MLP neurons of a small language model. Each row is named by its layer, matrix (down: output weights) and neuron, and shows model dimensions 384-511. Each number is 500 + 25 x the weight over its row's rms, rounded and kept within 0 to 999. Numbers have three digits each.
Before each neuron's rows, "raises" lists the tokens whose logits its output raises most directly, leaving later layers aside.

raises: " called", " credited", " regarded", " titled", " believed"
L5.down595:482507517474509483523484493496490550481528514465537519537523502499508466499531494526517516537541489514506496459492524490537478512457528476528478530506472476465532486514462540524468539507524485487527462510495521505533484454494516471524509538517470536485591436549456507497530481471468472516506451583504494487524499480488525477524440512490472497485471527499492517530511539522458485493527

raises: " #", " ,", "ps", "stra", " No"
L5.down3331:543493512470480480536526477495496489522509498491504498478502511470511465492534507494487527465519468433466508488487491472490492554496502530563462469510497473483495489478480533508510493517533495526479534468546459444522536516491536564505496510472505480507508558515526511459536502454476486522565528520504445493469511507474470481493477521499475458480466490447512496486499536477542498525463

raises: " Empire", " American", " century", " War", " Americans"
L5.down1588:505539479503481526492520451543492501440520496494507463502479473517483521478499485495486512521558478502504480479448483493482497499475493532518523532540517482477485474532523504514509514511492460485535479506522530522523513520507482502510474466495499493492498520502524532473454505511483500472520500536501481493495519533458489516485523488505485498477536504512506480520466487488477501507521

raises: "aks", "art", "esh", "arts", "va"
L5.down170:502479516487505506496503548496460511481479490488477465481493524483510442495481494489524481482479515510518532491470497512505543456495526506536476540540507491498485567535501486473481462501453494509523499527496522510528530514535566493483478489462530502472516505484521554481495462510491492482501501526499517477499508484497457498489515472436515504527506502511512482547482500538569519453483

raises: "ania", " Poland", "ów", "ą", "ec"
L5.down28:487505511526505553512503535480507443486529525532437515517517478534504477550489554496528497492525494478492513494443491498468509481497517507498441519503513536540505479476516521526546522501494541487510476489447522493476502465507509474492517491503474497536522518501526500493510518528488478488515514513493501479456487490536523481508529457484480505499466512468544571517508538483459497531518

raises: "ian", "ia", "ista", "io", "ind"
L5.down780:497489482526518461536482536520490510492456476518547482497493522537519456499486508560498517481513515518491487515500478509475517515476492519493512497469523489481530478517525491512495513501485500540500527480545489472506496504484550476513470477494480477546518481443476496491554475484513504488460534547535498496473456540518516497516513516511498492513544515493477495470481488432475488522518

raises: "iting", "ive", "ibility", "it", "ers"
L5.down293:492518483515491485509494465480503455483482521454499533491518560544533467535490488508458502467486453489465521489454522515506457479512482507501532538533496475482491531500495501484477505506494500520531504492564507545483513477507536519486505438518494437525479518444494484516477503531485477488492490493580531451489487533449506492467516490492487537431569488527487471535474508499511479501502

raises: "95", "96", "98", "99", "97"
L5.down1400:487500526491492479493547479479510482492486554475477494499462555521496494479490480506500503525468467491487521520493502436486478517546509527486524492464532544505551459460514487525466505536515491455501478494525530510459511515464504455506475494492494487504516504502490518488560482494488523538494535504517506499518487511518513570501508522461498503451472505513471464504467507509539510541553

raises: "ping", "pe", "ped", "hi", "par"
L5.down2497:530491504456473508511502518547497494527522489484485501527503514479481506508488510451522491500458493506505499498486454493511505465480497496485498510515517479498533509485502477518519504582522487548543525504507526483518489506522502480494496498479496487556492465502473506494481513447509519484484513506495517515518490496535503499546540459507495502509519494517474549533506468488477525522501

raises: ":\n\n", " follows", ":", ":\n", "\n\n"
L5.down136:503513536503513485504479503491556504490509512525430495539490452484514517531502494514502505544518465472470502533526481484461502517493519484509518517493497475511533488484452497432524501488487447494479535497520504481509485503464485496471551470522511492515554454498560477542487508451490525454523529510504489489469429519518507514516495501473486499534531481540479470498504517465493535486513